config.yaml
n_layer: 12
d_model: 192
n_head: 3
n_kv_head: 1
head_dim: 64
d_mlp: 512
vocab_size: 8192
activation: "swiglu"
norm: "rmsnorm"
norm_place: "pre"
norm_eps: 1e-05
positions: "rope"
rope_base: 7170.0
rope_fraction: 1.0
qk_norm: true
attn_scale: 0.125
bias: "none"
tie_embeddings: false
parallel_block: false
init: "orth"
init_std_qkv: 0.0625
init_std_o: 0.0128
init_std_up: 0.0625
init_std_down: 0.0128
optimizer: "muon_variant"
lr: 0.00303
lr_mult_o: 2.0
beta1: 0.93
lr_head: 0.00504
warmup_steps: 62
schedule: "wsd"
decay_fraction: 0.574
decay_shape: "linear"
final_lr_fraction: 0.0
batch_tokens: [8192, 16384, 32768]
seq_len: 1024
doc_mask: true
train_tokens: 109300000
steps: 5812
dataset: "wikipedia_en"
MLP neurons of a small language model. Each row is named by its layer, matrix (down: output weights) and neuron, and shows model dimensions 0-191. Each number is 128 + 24 x the weight over its row's rms, rounded and kept within 0 to 255. Numbers have three digits each. A neuron's up and down rows have the sign that makes its largest values positive.
After each neuron's rows, "fires before" lists the tokens most often just after its 100 highest values on Wikipedia text that the model never trained on.

L2.down390:124153159132112115135097145125136133103126147128114152154089124133128118147099123122105139148084119129105099131137135108136109139130109130131133156074142143119137157110092125100094128141162127126102141056145077139103137160110167145133151139129118113145183165123160084129126179117101144111106100107103098149149125096119141108127136112077108093171146084165139174024119125135139160117168148128132144112108135125094133148131140166118123123121109083133125141118152123169148093123133168140104142141152133151101100108102134129113127091157107136101143104152133096150146164160094117139
fires before: "\n", "\n\n"

L9.down305:121145150123115118122126134123137153085111137086120058140146117084143110082146115092113108135128099121098132142129110119121116152099137124086167128123068140139113182136099156137173106141141124126095119067137100142163131171139149121113090153133206082135170116154126100119148163144149158152162141110175129140138110120115097122152133134104132141126081113159100112113138108149119126125138113147159098112120136140122160150100093151142123149110147133143142124160127124154127149113127135100149133141113138156120096104122126096138084182155118162102154141127112082088153122172113158140
fires before: ", ", ". ", "==", "\n\n", "."

L5.down337:166131098116179117116163135153108122150115159146144184114136104124153147138100112122116105151088102110116131117140097153150143121158124088138109097163109095124096113117151117148150139109094134093153122157148118122153124109146139167093168103093116108093132115118117104148112146056139147138179168118082157114169118124108111146152127123128130109108138162128138123125140107152148211144133136123080134151085121117140136076082120126122129132141151139119114168110141112137107124105146128149127128160107155112093114107183146151150153095128124097089119080158112120137115147129094158119
fires before: "in ", "on ", "at ", "to "

L2.down202:162104168132141104141152125146072115095140116073153094128092123145141107139145158156114190115143157142132126161103124115144119112102129141102152079105089108136158129134127149137130106127145096157128109150123129119139132103129101157060119135104152146126157131090111117128097154079090166111103107142122128112095183131168135145154138161116150129122122123132126127129111114103092102081122132149122125122134158119162206127135123113091161131077116140146105109067105130111125107121134139148131103194139140140092123111096131117135135117128154162141149148140097132138161099122167115139
fires before: ", ", ". ", "with ", "'", "s", "\" "

L6.down175:096143180118149125131148136148169136111126117098127124149119096107093123167077141144122122116119161155116145140131139101102138152128129066127110117164172126146120114142128087108139104096137144107096107078124132144136140121126130124142154142147091112149121117143161078140111104082139140132138112132098100143153160133109152103115204130107115138118157127105131149139089146105112136123144134109132109058080131142166132145097113142097119099079128087088125115108150141133101153139137132066118155131129113142149108123181142149121124105062115109135113091125117079105155091134133107123
fires before: "s ", "\n", "\n\n", ")", "| ", "t "

L9.down36:165093117133125131142151125138105140134131141128121157119097082128110119130088128140154125139153133178182118121140107180164111138102136138147113135105146134114155117123108126128158116105115137190178089145121154161098125113106158135128140144151118126098146099146134148139114129149143125124146147120147123151190089125142158098120135080134132100149166174100146122165118148154116115200089141133122104127154108143133101125157148131065115097109150139109105105097126110116108109146122158133119174131138150130143168078031115127131115108117112107139111134178144115138124112115136139102
fires before: "s ", ", ", ". "

L5.down350:153138105111116139085167108147102140118109144087151118144081126106151163132103122168167125150121123159137113141160101120091159135087131143125140111130130090126126161141134076110123117104136139158140152160144118127090156138098171157139135115119176139144184091159132141138130089181100109106099108127159110136139117130170129089110159175108105107129151153097140126045137133172085115184128148152121128114125154135138118099100118146137142127111120149111160134097122150134127129152106108176116092100137134160086104142104099111139088136108120122154125134152121107151136107147119144112
fires before: ", ", ". ", ": ", ".", "]"

L5.down5:076162149121120112122142127102108152109132149129153106135126118130142074097126129136140091119100117137099112153127139142125127115116128136151155114119086108131118147129146102103135097161131154149091122103094076181145150144083154132139112110164120139134107147131161149119090153171099160140156148161140123164148119094145130162146119135141131159181098137145111142045158168151176121110135131121118157086116111122132181142097140182157124127158134110139171134128121173134119142125121139133140127101112120131115137133048139140124106113127122142132133078103076128143085119106112113135
fires before: "'", "\n", ", "

L2.down120:164123088129162095163135138150070147105096126119086130134156116140099109100134132134128144155108080133094105088159117115180110117150126076142115183104142137131115132119130159096159142146121144122139137166148156140173098141138089123121150135105103078112122142130130122102180117094152126148124131129136112123132110118105083100126095093143115130148074135170166119160141084101117125145117086185139127144130127124117130125136132151145119100139132137134117128170130171119142077098130159114107105076099103158124145124086071139115119129159139142141152144100105115150089116125135113118
fires before: "well ", "of ", "the ", "a "

L5.down380:131163119146140120153082143137159126157081085146129147173091145139139156166111145126149120095101155130092118119117098149128121124115147096170136111143124132124083157189150099102140135125110143120155094111121157125134151079136126147120144111107130142149108125188086085141088110146146127105128131152157141149151168077079162132142122117125112122189129128094129143121146080121158129109158120136155123157110092129087138168159124122106122104083120103142142176129117170148112132186120136137140142141119124130133161096140129131127121130106116093104139101069127128146160153114117119153
fires before: "| ", "201", "ers", "er ", "\n"

L2.down165:151116120165171095079140125112136130157116117151145132152161131140165165156076156124141119091096114159131105125135131105130111136118143148127094148102155139188130124122150108187120140119132135146162109086109067157139114141162131158138091107127133132148149106154141138170122076119138139126147106143147122140116128120154085094106144140115070142131144117129159133119113131161106134109127122124101152137095115173089144142117146106157149109133150108148124157088089104106122109110143146147128129159114071092104096184127122152119113127157119109101125163151097080119166120141103161090
fires before: ", ", ". ", "ly ", ".", "' ", "\n"

L6.down92:091106134146125096124167135160097116119107116107118139095098134110118163121128118123076084111148130145146156133113133097089113124123153158120100071128099137102150157111130084120122146122148145137110131114135092115145124139147113122090132142140155101114109173191164083095134127154148118112140138124108122117149129083125146142131081159118132155151089163130114144131124112098169117120191100119154157083102108105140158094131136108139174105135139121110115125080092133124126090086105116106098114093150162081115112089141136087136122098154130147111151151147132120112146071102136155134
fires before: "the ", "which ", "m ", "these ", "a "

L4.down174:098135101133145148138174128101096133151131156108176135130100092133130158096098158127178101119163090155113177123143102099111117119110157123147163111102087121148117122156100112130119159089135115143147122116149106149136133127064163143140094148109128108107106087113135129111129143145120101127124076127122113161106105146179142094115160136152137127122128146123124118130131112159137085143143136150125121170133113154165118064130074155139169126121100170127107145143160111102165118129096129168176087105125146120109189149095117117127123122151144129107152133141147153102108079137110146119
fires before: ": ", "\n", "): ", "==", "'"

L4.down214:130090130110133141149102087132126130066156109133127134151139088094165122116151128107163121141089077128137120126130103136102112154138092102131153120113128126129114077143137154133108143128145180115153171157127124130206093107125123135060173095141174154105135157144153156103083110132120176115126083121123138147133114157138112124142143084105076141124147114129115132133137075116124108106104127148122135159101120121137117129078111178077094117091131146143129119134156156153150152139124133146113153132135138102129127174155096093130115157136130153164171143121106137152117124131122132120
fires before: "| ", "\n", "with ", "=="

L9.down438:138122144174147107131102099076147108103107140128173118141138126122090124108130159134161147133187116133102152146109141117172113144108140136100114135122115116124123135131102084113098108130121142139111140089119119143153112149165165158120105100115200086132159074095172106139128139150145151119148157153139148139132107124148122086130118147106127139189122109133109170123088117147111114181103129118168107081130118094167145116137142151108112119084131111139149157115084159129148132117135143163152129118110146157135130114110114118140117141085142130140145077190142110110089136138138151182
fires before: "s ", "\n\n"

L2.down209:157160160139083187112127115120161134135145157128159098165086129109157142122145139124145117147115096124088105135100092105128091116104136145125174150087176133154138135149089140111107127158109164135126115145098118116095144134146149106130135125148112095132105119128133125112108120109145099112140159128153140113121131144104157141144138147128103142134097122137138114255132096122133172087170120139123139145113169108102143129129111123114121125121114120139129115184116170127116122126125169159102167117134121152138134134125127082122114118115108136122159093123163133119115089130165142126
fires before: "- ", "]", "}"

L4.down224:120135146155190157143107113085130089114077075128145129113058095153111075118110119165098147141108108163108115135127142110101124153183097082141144124162136116133093135131113118119145098141129164123154158131113163170154132110092092145151135115155148157132105130112132138090144119154081149119130076109108131124151145144082078080148105135146116141096137158119161122132124146162124104082104138147109126125139137161101143147139130169102120136130099101140152118099166146099121155132146134114090125116084125149152125126111134118140120142135127147111138119125088129147090078126112128145
fires before: "| ", "==", "== "

L4.down3:138101098139122118146149093125132097129104136150128119105185144102134184163147044123132134164152142106120108121142118137130138122076131156122143145133115073113102125138100143077095143130119140103128097079163078165125042133119120120061124123117099076093093112133181142135140119132138191107122115145139138136106118107135118131119114129103114098139124148091138136139127147099113106093145129117121196159123146107126112127152126135069127127117141161144126144116161099134105110104113123112122142141126143135111149140156130091132135137130145118106164150139139143151142126155127111143
fires before: "- ", "| "

L6.down230:119095140106110165103114133116093146116142101168140145124095147145114119158102102105198113151112118134104098152124148149183158135130109140080123161140158193145095093144162131146134114098139116131084162138119146111133165162097148118120122148147161109123152154102106171104094102094102123126139127116135148116128121125115159127133149122132105097111077098123112122162105118138149174099120110112114138129086143126157190162118094086099113114140111095153114105134116145125101133168148136100138125155139119171172103162139109125128138124149146158132085157167165119121140159128137110147
fires before: "==", "\n", ": ", "ing"

L5.down208:132143090122130120137142097133117143127067170097110136128139111111145134089124124138083137154094103182118144129127115108153157121118139105126098172103112117113157155134119121160147148097133109108106094132112122119109122135104137139135131149118159111125159136121134111084119070106128140133112131132128113147141106147121134128143102150105183107161134152128126119015126080163121127210175130148173119107114129112122157131120094163106134155092138065123120139124147154136134145106111144123139128157151146155113118132075176112134095104146127133114143109128147119087117130123119139163
fires before: ", ", ". ", "\n", ".", "s", "ou"

L6.down87:114119108185128107098114175123140109118102108115124141114142148122122139147140115124081100147101169131122139142110141094104140120087138123139128114136195129141131128106170148163136096151125126111098134104102122124164113126160115157133149137108154109114161117183102111160149065085101141123117079100113130086154100108142132123148127154145126109138098157130157148210115120131102144163148125171131104123154135098099119148128135154119169141129164141115171133180155096113116159133139114119143128125168126113130125142153115122123106095139189105128109163108168113100137134106124094087
fires before: "\n\n", "\n", "com"

L2.down438:139109141140119137152189163157142143111121122106113148136122145135132130103104080142165123115137141104102080142155147152163150163097088116113128095157110111106107094171126150107102153120105134139147130115144168148103139119137134132166108168152156143103105133138110114163144133176126101113103128126123157133141164126097137118098132106100103133110130114079108167030114132093129142057141096116107109127110132117107164113104152135138154115186094132150101135136131124102130126107127118163141078164130125130153132141106118110162158124152113100156135175133082117103133124131116133153
fires before: "\n", "\n\n", "K", "Al", " "

L5.down179:144087065157101107124133114145127152131129068107127122182109130177136150120107087162166119098109091150124072144099163164137125160138066145135112137140141107124145127136127170136153117094136091137129081144123152127173123088086153141131160134124145113110119101170124144122165163159135099115142135153150086132130109128155139121114119117112108156108100127134120119105129127134135153124112117146122133137085148128133174080127112120100101077109139159124141116109124183174146112126121138077133123099148109131152118115085109152110122107127138154149150099181139161124133100138116128154
fires before: "to ", "for ", "of "

L9.down154:121115167132115123148138119116119117137122118116162128086076109121177117135080157141174128139156118082109071137128135110158130145093147125120128116100105116085130137118156133122141102135119159099164118141130117176150109108164133158131125141147151109107156142156119167125132124161121176104153156107133088156127132104152147077168165183155094128156157115138136087164143118165131119082127108113118135103109100167138117108122122144188135136121118141126108168142105128135089087150163156144148139130133099097100153139166086078149138109153107120099147135111105114092132117132102121132
fires before: ", ", ". ", ".", "ly "

L6.down227:115118128117136138157122128132100099150105126158103152124170151088126144101111120130139123105139163116130119131144122114113134094141163145131107100109134150103110170127136137105123147155121147159110113101133112128108125050202152135162152134108129117153098156181108177096150146103111120127158124163143075108168184098127136074143112111140170145151141145119089164148101154153169097123140129105117135148115113122111085136131139116115142092069137140131130144116135165112115118135148118129100156078136152108122128116122141108075176130135112089138140132132104164149119143154100080143
fires before: "S", "to ", "not ", "a ", "been ", "t"

L6.down41:147092124095148090133133123144131107115105105131116133131110120098163088156159143153166129155178137134145122114133123130139137081127117123109123130135109115126149113147122122110121137142143158101121162159069095155132121124125150075084077115144179092090153136132123139136107112079151122153151122113090178156112153099140125112108153097147148144148134152133150155199122092144125133179126145118163105131139151086096131127123164151094156143110150155139150104116191138110105173131097124120118085109147111163116131137120115153079157107138141125134153096129128122139179153128093130125
fires before: "\n\n", "t"

L6.down254:118112126120143139120115115134138136110125157153130109130105130164112119116132103110150117114128135131115116116118107127124090128120143132128110115130127163121082130126111101105114126130126126114127137161133132126138145117127118137133130100124158141133138107136117135116135112114105124138122138126121124122116116133119116126133144136106138126098135125136113121255132104161138079108127141126169132145122121125135110145136116154109141108121152148102144104121119136125092132146132132139104151119131150137120139145139127152134128123114123137118117135148137134106132141131152119153
fires before: "| ", "- ", "In "

L5.down253:130128107160139136143154114119116131114153137139150106077160122128109141153158086149129119162146164083117113115123145131105125111134132152099124116136083127146101106121116134098115157143133163127121129165122085139134082123091121130116107127124105113105098128126134149164122134153155144135123137143125102135119117105150094113080131135091104129104125131128126090211132129125114086083154152119093144154123129097146128124092158137104143109109144169110079124071143124133096079150146088072162133149110138148168158114163149139136161167123123143134161152166089133172194112146156124132
fires before: "- "

L4.down215:117137130123113114129155100117124146116148132138171112107137089136094122119133088109135150134101139148149095121120104137123106114125146118145160138188110147126099111124125082091147119133164112111152131142113111119118095138113122094104154066131141154128113133123158129121162127106117142123155110171162107095106146108121125128110156108117115139089148091125120130252144101128151078072155168142113142117110089131112111142093086138103127099134111154097096109080150129142081083152102134109124152122119133138134165121131149167130139116139127150126088116130113148147162134145177131119
fires before: "- "

L5.down311:136126120139110105126116108139110167151108144161140126143114130109133118106179131103113168120108130095158138115116123142087123166150136105103139134170152115134113119173131140141165108165141132132138117134060089122142085105131097140117135164111151144143115119181095073112143105162111114117101117112177101135073122133108137138107196138110138166086126128136158113132104128113132170119104104106141131153142098133129150144119160101112174121107092106147148160131139118086097180124181109120110131072150090130148106136112100127099122126117101101091140126086115132153131094138113154144
fires before: "| ", "|---|---|---|---"

L5.down169:120104134135134176110125119091122109134127084176093139171121095136172138147125120130139143103132115120106150113138144103109131144145123082135159130128121128172152151148139101128129121124133102146101096126145108094139118105073143142115136194123146128130136155114103116175140167152155141132146103132123107146093080139137121144110136115150155113136114136125150185200119184119149096138123084124102165138114114140091164134124119111160166159119090171152122138088139155144122105132128112133115097132131118116107097120096087145100147101092135149136106157106110123119123205086130126096
fires before: "of ", "to ", "with ", "==", "by ", "in "

L4.down510:169132121147082173088146113122116107088122112132122109120179131137140147121132146119116117133137157148112140098111124136154124115112116123102120135156102166076153123108138139129102140143144106152110111149101122121143117128116085157131111155138161093125160117119157135111173162150157128123099098124158112069103150131190167168141133096168119146143161127184150113169109153117141156205146152114139148099148143148125121134162099102127116068148117138125112108136135137121122123098151098103136128128133168089137110126149094147114126108172156160116145113117130089115126057132139109105
fires before: "the ", "a ", "0", "up "

L4.down403:101121120128105177123154148137114109077116127111116157160095187120185181140126134131116124112080130132101127114125105117162111114115141137107124110091157091147131165109126109115137139129117122140144171120135122144076155077114111149126130120122215120124153127152109089142128167152118120121111133118153161112163152162166115102109117163121130127138097119121180114109088131166122129049129149155139123130109146153129137140125098142090121113141119142126129145148102151103125133137133191148119110113120141128112133138084119140089105085152136148153127092111152103147127119125100180102
fires before: "\n\n", "\n"

L2.down315:117118131149117156098159066139117149156128144096132111126096164123133180145099162129156166168109133118128083128148124157095120146126143110129123109152121145143157171130118138123174142158144139166118153115116133094132124151129138109106189149112141112124148101137115127135144092159118136120138128157112137132107119142163098095130123117151097088150131158156116115014129140143116104146143116138134140129188167121092135091089134125103120116157141122119132121140165135110124092099130159154127129113178118187109095121113082107110120114097110111099127155128106085109112135110134134131
fires before: ", ", ". ", "."

L2.down252:157175116146129124115189165160106107113092122110143132166147132129125138149134133149101150145113130159129134149123156153146062131118090152137145108133167108147118155149151114152078106132134138157126134102144102141145110101123091108142145081124144091110155137150117108135121144138159164151144163122089131117119116131103122114167137107154138160139180137134160165111104129100108126105177164143108127172108167128132142105149130147117134144095168092090144117157127127116174153115114141160113162181141133137119124149141093139113100159085131067134143122085091126108083166105140137127
fires before: "The ", "It ", "This ", "However", "Its ", "In "

L9.down240:150126128107116121088092122136151099127111126093109122151133126161086149131106137116123143156105158108103129114100114123135134138137102160090112155103119096136118105152117127098121108081146113168138118117128137131174169132125123113081161111137139180105121118114146120185152138119127150145102159152115128153171136091101128090147092148119133115140141096139123148089111137104156105055119174120142130141094121118157177123163129146069109091139155157109132163116139182110117135116138121145130104105117126178128135108167140106175161108094106120094124103085107074135107118123120147101
fires before: "\n\n", "Ul"

L4.down476:144121091095115128121097159082138132107146168102130154140128120160168119086148140125151124110137111133097112138175100104079148109084118113181158129138149144076115117083128093140146154118095101153147161132152149104132134162127099124123124098102126113122156107168119134166119135115105145123155088108150158151119132117145153108147148126126104152101144133157207099209103129133183127132142157143118129130120168120094134120094092124132132117161121114143133106144097090152159115149081167149124131167123126100124132151155131100132124118108122137173129147162126112106143138122152120119
fires before: "==", "===", "= ", "\n", "| ", "=== "

L6.down467:108119137099126126100162132120131132205118109098155126127120130132138134121114176109142149130133118104109116126168116127112127122121141100166143110108102125132131160118105077093098117133128130148102140121148155126127149119138164135114148125135186107150150114158126129109125065176132127126105089153138138103111088106190117130139140145120095089098142161134151158081156122137138137209114102197131142165188118140097150117122147110125119143147134126137123188122174143121143131131125167144110119124176103127127133123135123139099151088111119120119154101120130115072095095137116097132
fires before: ", ", ". ", ".", "\n", "\""

L2.down365:118121147128131157135144119156140108107103188068144141120097135117125132114136111137165113139106137147149097126124143148110115136160153141117137136112134118121130180102103142112135124154145151174119132088107104211093106133126107127130126111139182122108124141183139110106159110100146151123112137147130137120169111102080104123105166142079104164107088112135119069114132118157143086164089098114129144196121098141128155128085135117140148144131111148139160086102123133176144130116129148109150121127107109163132120147133105129113160122094109123106166149161091160127134138179127112121
fires before: "| ", "for ", "|", "and ", "==", "from "

L9.down367:120105161158128148126097147112141147090118174076139169120150150117109143150155128117117127137134155157098151146138144086109094103139115144124133117135113109095141101140134123118097143194098104129138136113123131127156078166144146142122124124161117110131184085144132111117119078124140159117151087144158127156177098155128145077107169135139123128123102121120145159177129157103108109108116114139116151118133089099144130115072131151125138088120082158109123171149149145113149116084130140142132173182126152134124129118067152121152114070109120105123126091149146125140153128120119120098
fires before: "\n\n", "\n"

L6.down431:115096168086096122101106136156090144118123127160144143150067147116144109122144131108126151182102128111143115142118144112111135109125123185127111115134136139133163140127117111142146127122128148170152169149120126127087157124124108138126180144107083172119102144098135099163152145141136186102091137146100147138168138117117163125158139126155104130122111090136185129175156132123100167109108161114102145123131140119110172130110129081149151098149147105128089147117127125200108099151141150125157101168139104110108130136096087144109154153115157116159137149160125104107131152091139118104
fires before: ", ", ". ", ".", "2", "; "

L2.down108:141138122134166112130132098141127131176138121148145162121131099127127113066145104116156093089119069103109102135167103172145114148110147131145102177125145131134108114184146146150128128145141097102148150122080118149126136160095101138104162163152128107108100150150155171087153088151153130121132132141121088161096139124147112138134147127129127130120123100096107115168166138108178111158121147110143117147139131134132123124143163176121136123132145151117103087124134170160109137148127126102137071128144124112154077157132119159128114192138138153153159153163145140148120180117127101093
fires before: "| ", "of ", "(", "+", "-", "|"

L2.down54:135107134126122133106111130107104138160133147103150177135116116122108134129139128134134147130160119099156098143096130155126149093102117115124142162134160093147086165113142140163155132136105146129129132125129065152126146137142144160114110101109138154154145116093155078106165106132116128079132111120155143128158118118131128112088163168168107109123087138165155155102117145146159088138115128144126115109141109160147149118144089129141106102117155100138148160092125103158159100138128098132151126140091101085117084118121088144148078094097149130087088192136168104146117136110088117190
fires before: ", ", ". ", ".", ": ", "tic "

L5.down177:114114074096134191126139120137132151099105111122163127125102113150124118136151117083141149159109087126130107163169131102073132133113138158155127128151117141154112120134146165091130129151102138091151091154113106158154135118133136121135126112135106165168127167118130116121154092106140085132106176142158131152175115106124132102136141143099119137198173139134084136140113151111122108122110109125116124124120125190113154128137141116100155101102136129111129156072159152094092129107135083160138111134121068135140151135145142132120152125169126139085116159125132086130107132178154091111
fires before: "| ", "to ", ". ", ", ", "m"

L4.down447:139110105090111140115138132169128126121101080144094147115132155150136087117130171136114132139128084112118156137120113148164157131135118123155140145110089097111120142114116105166146133153127136108094111151133109127144141153102164128105166126142119150111127124146128137147118154117157139099132110129099139162135108118100174102119137117107167144161158117137144177192167153085142155171185084143128139141153146160132123121117129117087162146133110152113139134106120138108095150160113123094115152193139169119097082170134103123134135146107132126132114078155096099142122196112121158178
fires before: "to ", "by ", "from ", "in ", "further ", "on "

L6.down391:128121088133155110083148108116128132130144132118128152133134105171103111130159164145151120128147105114099104147120100083115132124062190144115110172135131148095138102146159137134150130110105117147117097140107095054183127144121140150137110103129100152139112151130096159141088108131114109106134108109127132193116177163140116110131137155116142144154112130117091102119110112135128138074124135107099143147187149128158109136112114133129134151150124098103136164123149122110141132118149127134135113097141104089109090152091145100138139113138130114054156172162134156129143128159159171117
fires before: ": ", ", ", ". ", "'", "es ", "e"

L6.down479:128090125120109093153120104156123092107119118098117173124096091092112141135103101110150134141131125088140138118126093115067155159137107087130173126149139103114076117144121143150130117124109123125116129137114126091146152135140157139090128145176123120138157163139164137110086122156107103152128140119103132126137131143138136123095187148143101125146144083100106105164096094172171141139157172117081125115140128110090136125084043126120108145152140114146119098128125138159121135108123101092137160172129146107098156119156140126122104157093170141134160101148100138121101130166142117146
fires before: "\n", "==", ". ", ", ", "'", ": "

L6.down285:079148105193137113086133140117138105070106139064090155162106121110096143105102130146106088147073117153101154130147148106151093113165107110138127130133138111131117139130159107138156111130106126147125120113133092167153125150152120108166155149106136105158134140159145092101110147121089135135155135115198080154172103114143191132119147174124114095146134127111146127074111138150146111140109109119128166110122102122148165140100130154081150140133110064128135137130142113096159136121129173158133148144121116122121127133097134134113117121119135109123112132143156121106142130170134121154
fires before: "\n\n", "\n"

L2.down389:136116129112107156130143100103155129155139131098149134092115104138132125075119111084132106136127123109158115134116138142083120135125164159092149140183141142120060158107169129118155108117106130161132106135128105155137108127136139133127127126159175130142131144112160060092110123120083101193155084130138101132109138116138077139119132097122127102129142124126140134108130134111119111089121101093118127125121147114118166110124136163145111093095157087115103077139139103143119109147200147125142126146134076119109118126129074133142088136075116136133111149110129158168096165143126096153
fires before: ": ", ". ", "am", "-", "; "

L5.down262:099142164126144118157149099144093127077138137125133132124112101108123109166133064106132128124070157113124113111121128131129101115127153113140123127159136132120120112119090115102107124165142107123144133115110132118133111106109098118130103119095147112141148117127118154108127122124097159102125101122146135143128147111103146133109129167107132114119087130139135116255143141132115084087137157131108126141124125104148126130169092135131154150172115146145135138125125139137091112125110172092106117139100109128147120130129166154116120108131122147098149152131136169153141115157122152109
fires before: "- ", "the "

L9.down105:126112145136107097127131102116100142129141130103086097115123124074172071148116112117116136160143196101107107128128149134153112182106132121134108110152089111090086114110125183122139178125136112165145131160174137096106182162125117140150143076093143137124159082165147144152103116147172091145134156125163147128121133121152154115094156140113144127090134106129131093111122144135175115117121148125118129150086150115101112146145173092136113102097135112109113148052113098120118120140125112130161131139149140165106146115096115105126113135122148105140156138129104121131101129130101125128
fires before: "\n", ". ", ", ", "ly", "\n\n", "ly "

L9.down76:125116181077120115147137145144136167117102140144118109158117130084144115165103073122142144132158106146121139142136135123159150105162130144099108115139131148154152147085108097090114141097162153111094149154120168147108187110089118133143119153096112130158159128144130160141106089156139150156143085125166154107120137144140126117110117138172145109117095100174138175129138147177119131095118092159121144147122144152128151109089127092092077125123124159103111104162106114137138122123110121112141114103163154169141145138151130121170147126125120123182107138141104082097125103156139143079
fires before: ", ", "ly ", ". ", "ally ", "e "

L5.down396:088125124141114089089131115156157111113109148120125142167133088152126162107112123154101147101100158113108097102126135137151110170148085154104133111112066139117150155120142113128145119152115162140118168113112161131140144162118142123155155111137140087128128108097133162082121133097155111148123066118152141118135133083151104139136106138128117144115139151147092089159159148163129126106107124132138179137072105149122124110110123093120123154092156152149114115120120095120165104114146172138128148111137110177116124132184106157113137108142156136135117098172152125089166134133059165127
fires before: "to ", "in ", "on ", "of ", "and ", "by "

L5.down322:129106160120119098102126135107118165123136150122135161190102127116155091126126122163109129128160093187160171154138118128079132163181122097108127092153142113094095130127122106115162111105147122180118142150164092136104111146151107127133154075118131098098125171129088159121094161153103126125116102105152160133165083104108126114156146121119095136109131143165149163171159162144171146090092148123129110138137148147110135097100108115093144151097133113133140145124128123133122146139131104134127166126143163143158113140124152080154126104160149148163095124123139094135128172147148144114
fires before: "==", ": ", "===", "=== ", "| "

L6.down455:138139177132153156126116094104132133129133133146115149117129115139137121133093133166127131136145097137130096091139122146100158131102122110113156158149159153160128144123090172144060136094123107131110119154130077099092121107060188116169138126115110132167103118146135126136114141152128157110135113117139154134157118154156097117106156165143104089085161152147111136156108129145163134103132110111084151152081091138154161119146102117122121094124125133140157123088118131137137127157181116120149094160149114112116131122119122083092100118175151175139153153103083129123172150125151132097
fires before: ", ", "by ", ": ", "\n", "of "

L2.down85:106138189115116122110138132175124112087162182107117157101067137129155145122144129129153107162144112117102128097131157147121111120100129118167107120106125136136108118097107148157119113158146113174146130124096138140104128137120108131147149069095142124163143122169140149076141120171118111159137084121173145123136127117151158130141140084144086104159173098114164124109110144132157154153153141126119081119169152159124108138153100161122140128118109115130117131122120149157124117149086127102116155128175097148061119141105094157118134137170143146167101141129123109094134117107168149137
fires before: "\n", "\n\n", "-", "ai"

L4.down195:150138144172110083130163132096185118111120119081128120101163159148154151100132136138147117095110133114144150109086114117154102146103118111146113157125145174102134110155117118126158155135068133137144135151168074135163155129127143146132159123119109114122133137145144125140103185114156112140139105071147093132183110130168102126120139148125118133101157108142130126137147108119127126141161116155110153116156117091116143155086136152155151113128117075142122144095147135120111108141173149098138138165125191115089125124133134099163101125126170144176139103127106108140174134121086111085
fires before: "\n", "\n\n", "ying "

L6.down135:166126158094122124132081140136151135127127110142126130128103147129156137117147108141164096164125123144129154134141127117120130120094099153104097175163108121145129104134117097126117124142122137109144169140129140131130143104080090172086132081116123116138165155109135159120119125143160136099074096131131124101109141160073144146154125134133105150103155128138048117195084098116166127102124192107121134130137092138173153142125127120122125204145121070115113131103108112126093140160112102128139136112128102105094128124075126104129114139106139146132111114148153137148138161173143136142
fires before: "the ", ": "

L2.down501:169105120154135095092140126096106111183120140095135107134137118117118121139129121122089133147093150136119144146175137146149141087134113130118130121100089128079136120128094115145077132116143116157140111149158131183109141176089135127156090052102087120122112168158190109118155125139099107166136136155088114136160102135114140117086123131147116134131140100184155127109130121098113122072181139165121142141142118158120177166119127141130123091113133140142121119131118151130113096113121125142117109142133102120153125152107121106143158120130104137132133099095129088184148161141100089129
fires before: "\n", "\n\n"